config.toml
n_kv_head = 2
d_mlp = 512
norm = "rmsnorm"
attn_scale = 0.125
parallel_block = true
init_std_qkv = 0.032
lr = 0.00156
beta1 = 0.9
beta2 = 0.98
schedule = "wsd"
doc_mask = true
steps = 9233
MLP neurons of a small language model. Each row is named by its layer, matrix (gate and up: input weights) and neuron, and shows model dimensions 64-159. Each number is 128 + 24 x the weight over its row's rms, rounded and kept within 0 to 255. A neuron's up and down rows have the sign that makes its largest values positive.
After each neuron's rows, "fires in" lists the words (lower case) most often at its 100 highest values on Wikipedia text that the model never trained on.

L2.gate150 [146 137 105 112 109  80 150 125  97 207 130 114 144 192 144 132 127 125 149 130 184 142 128 154 157 138 127 104 157 104 124 113 127 110  90 101 114 130 122 156 146 152 131 157 126 105 155 153 133 123 123 135 154 139 151 142 130 142 169 171 114 120 161 145 127 103  89 128 169 132 122 104 118 151 127 120  90 155 142 174 102 126 114 117 127 114 151  65 127  94  82 148 161 136 141 133]
L2.up150 [ 99 116 142 162 136 154 184  81 120 148 155 140  82  99  93 145 117 136 133 117  94 118 148 110 100 133 153 124 124 103 107  94 156 108 129 162 119  82 163 143 136 161  99 131 158 149 108 141 137 118 129 150 157 105 186 141 144 133 158 113 130 132 116 109 127 128 116 136 127 118  96 142 124 117 129 153 123  59 159 136 106 139 133 149 121 105 161  91 120 126 119 132 155 157 151 127]
fires in: "of", "and", "australian"

L4.gate510 [176  86 137 130 168 181 127 147 146 169 117 120 106 143  81  89 158 109 107 119 189  98  96 107 138 105 111 116 140 126 136 124 104 122 151 177 150 143 110 146 156 119 137  99 116 164 150 113 109 166 118 130  73  91 135 160 155 116 141 150 113 162 113 107 126 138  97 109 101  90 156 127  91 124 123 137 151 113 126 123  99 110  96 149 105 122 122 165 179  87 108 137 109 188 161  51]
L4.up510 [160 116 124 122 138 159 121 104 129 144 101 129 183 156 185 146 138 165 142 114 124 124 145 111 162 145  92 124 110 119  90 121 129 114  94 135 116 147 125 126 119  81 133 121 114 116 117  98 142 124 135 132 106 140 114 150 121 123 158 124 121 113 157 179 129 105 172 131 129 104 131 138 165 123 131 141 124 165 108 125 180 108  78  85 132 129 123 113 113 124 122  93 117 159 180 152]
fires in: "then", "originally", "had", "remained", "who"

L9.gate47 [143  97 118 130 102 121 127 111 135 179 136  84 117 154 151 117  96 162 135  90 138 125  82 147 168  94 133 141 143 118 148 151 172 113 139 141 127 137 109 158 134 101 122 166 112 162 122  88 129 122  82 169 117 122 121 136 125 182 166  83 147 120 143 135 133 117 119 144 127 134 159  86  81 168 168 164 123 164 137 134 156 128  85 132 147 118 153  98 166  74 162 108 132 122 121 117]
L9.up47 [164 158 128 124  98 144 110 120 124 137 126 118 165 108 165 143 139 135 123 118 104 108 138 134 112  92 160 153 200 127  94 118 121 125 103 125 151 114  95 136 175 164  97 118 133 122 142 139 112 114 160  90 106 115 157 133 161 130  90 155 167 140 135 100 109  86 101 123 145 138 135 100 138 107 149 126 140  74 127 120 111 143 109 114 189 133 120 166 117  83 151 147 143 146 159 133]
fires in: "of", "other", "several", "various", "numerous", "many"

L5.gate349 [112 140 145 115 133 142 212 110 153 137  81 117 114 142 134  98 123 103 130  91 155  79 107  92 167 137 146 151 107 117 144 123 149 115 121 138 118 160 115 127 129 145  67 118 140 136 142 125 101 130 141  98 137 129  91 150  94 143 114 157  91 152 138 147 114 146  72 136 147 121 126  92  93 126 163 121 120 117 109 145 184 170 124 121 117 161 118 127 145 116 159 127 112 146 102 155]
L5.up349 [108 107 148 157 120 115 123 138 129 157 126 147 154 126 153 151 137 117 148 121 141 143 166 113 157  60 125 120 133 166 124 149 144 170 154 108 144 166 111 168 157  65 106 115 113 140 131 109 121 110  79 144 114 101 113  83 169 112 144 115 130 136 129 105 105 125 130  72 178 121 114 136 157 128 123 103 170 127 116 138 119 146 140 122 190  87 178 148 150 109 124 131 149 122 133 136]
fires in: "such", "known", "same", "votes", "to"

L8.gate90 [137 119 180 111 139 104 106 150 148 128 125 153 110 141 158 190 169 102 130 106  95 128 118 168 134 147 140 126 152  94 131 131  84 124 123 124 149 133 132 121 153 166 161  88 160 144 121 128 142 157  80 153  97 111  99 148  99  97 140 122 104 173 122  94 144 159 137 120 118 141 111  89  92 151 120 100 113 131 165 112  74 106  90 138 121 139 118 119 158 137 120 154 154 133 179 118]
L8.up90 [114 122 119 163 136 167 133 151 178  92 117 136 130 161 107  74 163 147  88 111 121 125 140  73 106 124 121 162 123 146 131 172 114 110 111 149 138 161 133 161 109 107 151 153 129 114 105  98 103 148 133 118 136  80 102 132 131 121 146 150 181 121 148 109 109 141 175 120 127 179 136  96 162 115  95 149 153 102 127 104 132 148 139 179 103 138  98 130 130 111 109 132 134 161 160 121]
fires in: "who", "whose", "that"

L2.gate10 [158 189 137  86 132 143 158 138  95 124 130 177 138 120 105 119 134 118 153 112 147 144 154 150 126 134 107 185 157 156 102  92 105 130  71 146 174 134 114 150  98  92 148 149 142 185 124 114 115 135 114 152 132 122 139 165  97 170 136 130 116 106 109 149 150 122  96 145 165 107 159 120 162 137 111 112  85 104 154 169 185 128 136 190 131 156 125 102 150 148 162  97 144 121 119 138]
L2.up10 [118 153  98 123 142 112 114 107 136  98  98 127 115 165 121 142  91 141 167 145 145 117  97 128  97 109 154 104 136 136 126 195 164 144 104 143 129 148 124 113 157 141 128 148  74 123 159 155 140 102 115 184 158 149 149 127 183 133 116 127  81 107 106 131 161 134 127 123 144 132 114 106 131 135 111 108 150 145  96 114 176 110 142 109 111 104 126 123 132 146 118 154 104 120 155 134]
fires in: "the", "his", "its", "their", "by", "him"

L4.gate281 [176 169 134 186  98 126 121 141 102 152 106 148 128 136 115 157 150 155 110 176 144 148 119 130 155 123 154  79 152 139 155 140 112 115 116 126 121 110 163 125 163 136 152 134 157 174 128 130 100 106 103  99 104  87 136 118 135 106 174 117 128 146 138 165 108 107 128 150 113 118 109 109 129 130 174 127 119 136 148 151  72 129  81  88 139 143 109 105 147  91 109 155 154  89 133  82]
L4.up281 [157 157  95 152 135 102 111 159 104 118 134 145 160 141 132 133 161 161 127 118 107 137 174 123 128  79  88 126 123 158 124 168 145  57 135 130 139 104 145  94 146 138 109 151 127 108 130 162 140 128 141 105 123 139 169 130 122 106 135 137 107 160 172 136  92 168 121 141 159 133 172 139 168  74 104 139 158 123 161 121  94 102 131 128 131 115 104 123 120 117 139  88 148 111 120  94]
fires in: "of", "failure", "fellow"

L4.gate95 [190 117 108 113 162 125 106 113 126 125 146 134 143 131 178 134 163 119 139 163 136  73  81 150 172 111 105  94 135  74 131 158 126 107 117 105 146 128 136 128 143 151 122 146 165 167 162 143 143 123 150 130 143 138 118 111 145 133 144 135 129 144 129 134 134 127  99 121 117 142 153 119 144 133 112 115 107 120 129 144 143  87  98 112 155 144 133 120 130 108 108 117 135 161 134 121]
L4.up95 [113  85 138 141 124 140 132 147 166 142 113 151 113 118  80 147 122 102 157 185 165 135 148  94  89 112 138  91  97 151 119 166 119 104 124 108  84 120  62 120 175 133 106 110 131 136 168 133 103 128  98  82 128 139 115 124 125 121 140 148 150 147 122 144 134 107 116 147 110  97 148 186 156 103 123 154  96 151 114 132 128 113 178 145 103 154  82 146 141 153 121 113 142 150 139 147]
fires in: "london", "york", "australia", "india", "australian"

L9.gate163 [138 121 144 158  92 133 103 139 119 126  63 160 132 113 113 151 143 171  59 162 106 167 113 151 167 116 129 131 125 134 104  99 114 137 117 123 103 116 101  91 118 112  96 103 136 151 102 108 121 160 134 132 132 139 131 161 100  94 138 157 148  79 149 157  71 144 125  93 170 111 126 109 163 131 114  77 125 147 143 130 135 148 121 165 137 125  81 142 115 135 120 108 143 154 136 106]
L9.up163 [ 94 102 147 161 119 166 134 133 141 104 108 172 140  85 117 123 117 127 136 135 146 169 110 139 105 156 131 115 104 143 126 164 136 140 151 145 121 146 131 117 118 111 159 158 113 108 113 112 140 114  75 103 144  68  92 118 123  92 137 134 123  82 104 117 126 136 102  79 157 110  87 131  88 128 148 154 127 161 158 122 100 133 108 131 106 143 163  98 131 159  87 131 165 121 120 127]
fires in: "i", "t", "to", "not", "you", "it"

L2.gate352 [111 136 158 123 129 137 144 145  96 135 161 110 121 104 151 131 170 134 138 107 197 124 133 118 114 173 151  96 141 144 135  99  94 127 136 159  99 118 176 175 158 147 133 167 138 124 137 123 133 115 126 112  84 156 143 148 125 130 102 142 114 148 149 113 141 144 155 158 126 118 173 149 115 117 140 127  81 121 133 146 129 102 126 122  90  97 108 134 164 138 167 156 139 117 147 146]
L2.up352 [104  96 115 145  88  81 127 148 151 133 110 143 131 147 126  52 127  95 104 106 156 114 118 115 119 121 156 112 161 146 140 181 121  85 128 101 119 112 152 117 138 131 149 126 132  82 193 137 153 128 148 101 157 119 143 154 107 144 133 164 124 117 141 124 101 133 118 115 142 112 158 140 131 116 143 137 152 167 160  97 154 157 195 108 127 134 125 152 151 105 115 140 141 167 104 134]
fires in: "succeeded", "source", "of", "linfield", "space", "republican"

L2.gate84 [180 132  92 102 103 127 127 110 142 156 121 111 123 143 139 134 140 145 135  74 194 145  94 162 111 155 123 145 139 109 152 129 135 153  99 146 112 101 122 130 104  97 116 168 144 134 128 132 153 150 136 166  98 129 114 112 100 140 145 126 123 133 150 134 132 111 162 151 130 111 110  92 131 146 122 112  78 106 145 174 144 135  94 174 159 160 155 107 166  87 116 146 116 118 128 128]
L2.up84 [163 113 113 157 135 153 117 129 126 133 116  86 112 139 161 128  96 173 130 111 123  80 149  96 114 113 103 144 130 153 116 135 160 149 121 110 142 127 126  94 150  81 142 149 105  61  80 169 137  95 159 149 153 116 100 103 113 149 125 134 141 149 132 101 131 187 152 108 158 138 101 129 106 106  93  78  99 125 118 154 108 136 135  93 121 165 143 113 119  98  99 122 118 122  82 114]
fires in: "and", "by", "from"

L4.gate394 [130 119  92 115 143 128 107 156 141 147  94 109 147 148 140 121 119  68 146 138 146 127 161 118 144  92 148 138 112 115  91  90 146 134 169 144 111 128 120  97 110 117 135 191 106 149 174 140 157 153 121 116 142  85 102 126  98 115 126 171 136 130 150 111 123 145 143 142 134 130 143 117  89  93 110 112 160 135 138 126  74  77 136 115 105 115 143  96 142 129 114 109 110 120 134  99]
L4.up394 [153 130 126 129 142 186 114 148 149 145 163 123  84 133 110 103 147 138 158 102 114 160 108 143 126 159 132 101 190 119 121 125 119 124 160 153 119 100 125 132 124 134 108 157 123 146 147 127 143 130  92 149 132 147 103 153 138 140 113 139 122 151 109 135  77 116 101 119 124 128 134 139 161 160 140 108 109 132 137 136 122 117 133 126 157 139 105 137 119 116  97 129 148 138 134 105]
fires in: "however", "some", "but", "while", "where", "addition"

L5.gate438 [154 117 149 135 168 154 114  94 147 123  92 124 149 111 117 143 158 143 131 116 173 163 130 130 162 103 167 128  99 142 135  95 160 128 113 122 158 104 119 140 106 128  89  86 125 105 115  92 129 136 132 112 110 136 128 134 128 137 146 182 173 159 113 143 111 120 135  82  73 125 157 126 110 138 123 101 103 132 157 106 123 162 127 156 105 151  99 124 153 131  88 120 123 147 144  84]
L5.up438 [125  77 130 191 108 163 170 106 149  92 152 117 136  73 140 130 129 111 109 108 135 141 132 104 149 111 174  93 101 135 153 135 119 115 149 148 131 101 172 167 108 129 110 126 123 117 125 135 147 140 103 152  86 121 136 135 120  86 156 154 160 134 157 110 117 134 131 121 121 123 120 103 150 115  78 110 124 168 123 159 127  80 155 134 150 137 149 155 127 136 128 105  90 128 142  90]
fires in: "to", "must", "tobin"

L9.gate122 [143  95 133  96 149 129 153 113 124 134 111  82 161 126  88 122 129 142 120 135 123 108 139 149 118  83 118  90 116 125 141 114 123 119 102 115 139 157 167  90 135 116 129 167 143 145  90  97  98 184  85 101 149  94 121 158 119 120 154 148 136 108 149 143 138 133 101  91 128 156 119 164 128 140 109  95 125 120 189 128 117  88  92 101 114 150 100 117 131  74 112 144 146 130 124 132]
L9.up122 [171 155 115 143 150 158 165  88 113 126 105 115 106 105 113  97 135 180 132 141 117 116 131 115 142 160 119  96 164 117 114 107 100 152 138 133 174 155 122 122  93 114 130 185 120  82 100 156 102 124 114 114 139 122 134 109 124 164 102 143 137  82 154 146 151 111  84 119 128  98 115 138 121 118 140 126 138 128 165 183 128  96 128 135  92 122 106 146 142 119 142 134 154 130 118 140]
fires in: "and", "however", "but", "although", "as", "so"

L8.gate120 [165 101  90 113 122 140 143 149  79 168 145 142 150  73 124 166 129 137 131 121 109  80 112 131  98  92 161  91 149 140 113 126 121 139  87 116 166 127 126 142 158 113  97 140  99 128 119  83 146 109  77 116 143 122 109  80 148 134 131 118  97 126  77 180 149 147  68 112 141 118 126  72  86 134  70  70 113 140 142 133 169 158  93 177 123 123 120  99 116 153 132  91 127 145 140 134]
L8.up120 [143  69 148 183 135 159  91 124 144  95 104 161 141 157 132 161 145 106 184 123 125 103 139 114 115 107  90 100 144 135 105 150 125 134 143 111 129 170 150  94 134 141 138 126  97 116  95 114 113 117 140 135 160  81  86 157 130  91 130 103  94  96 103 129 205 116 120 100 106 149 121 144 107 115  77 133 119 144 140  99 149 117 132 179 114 121 180  95 132 129 126 144 133 120 135 125]
fires in: "that", "said", "called"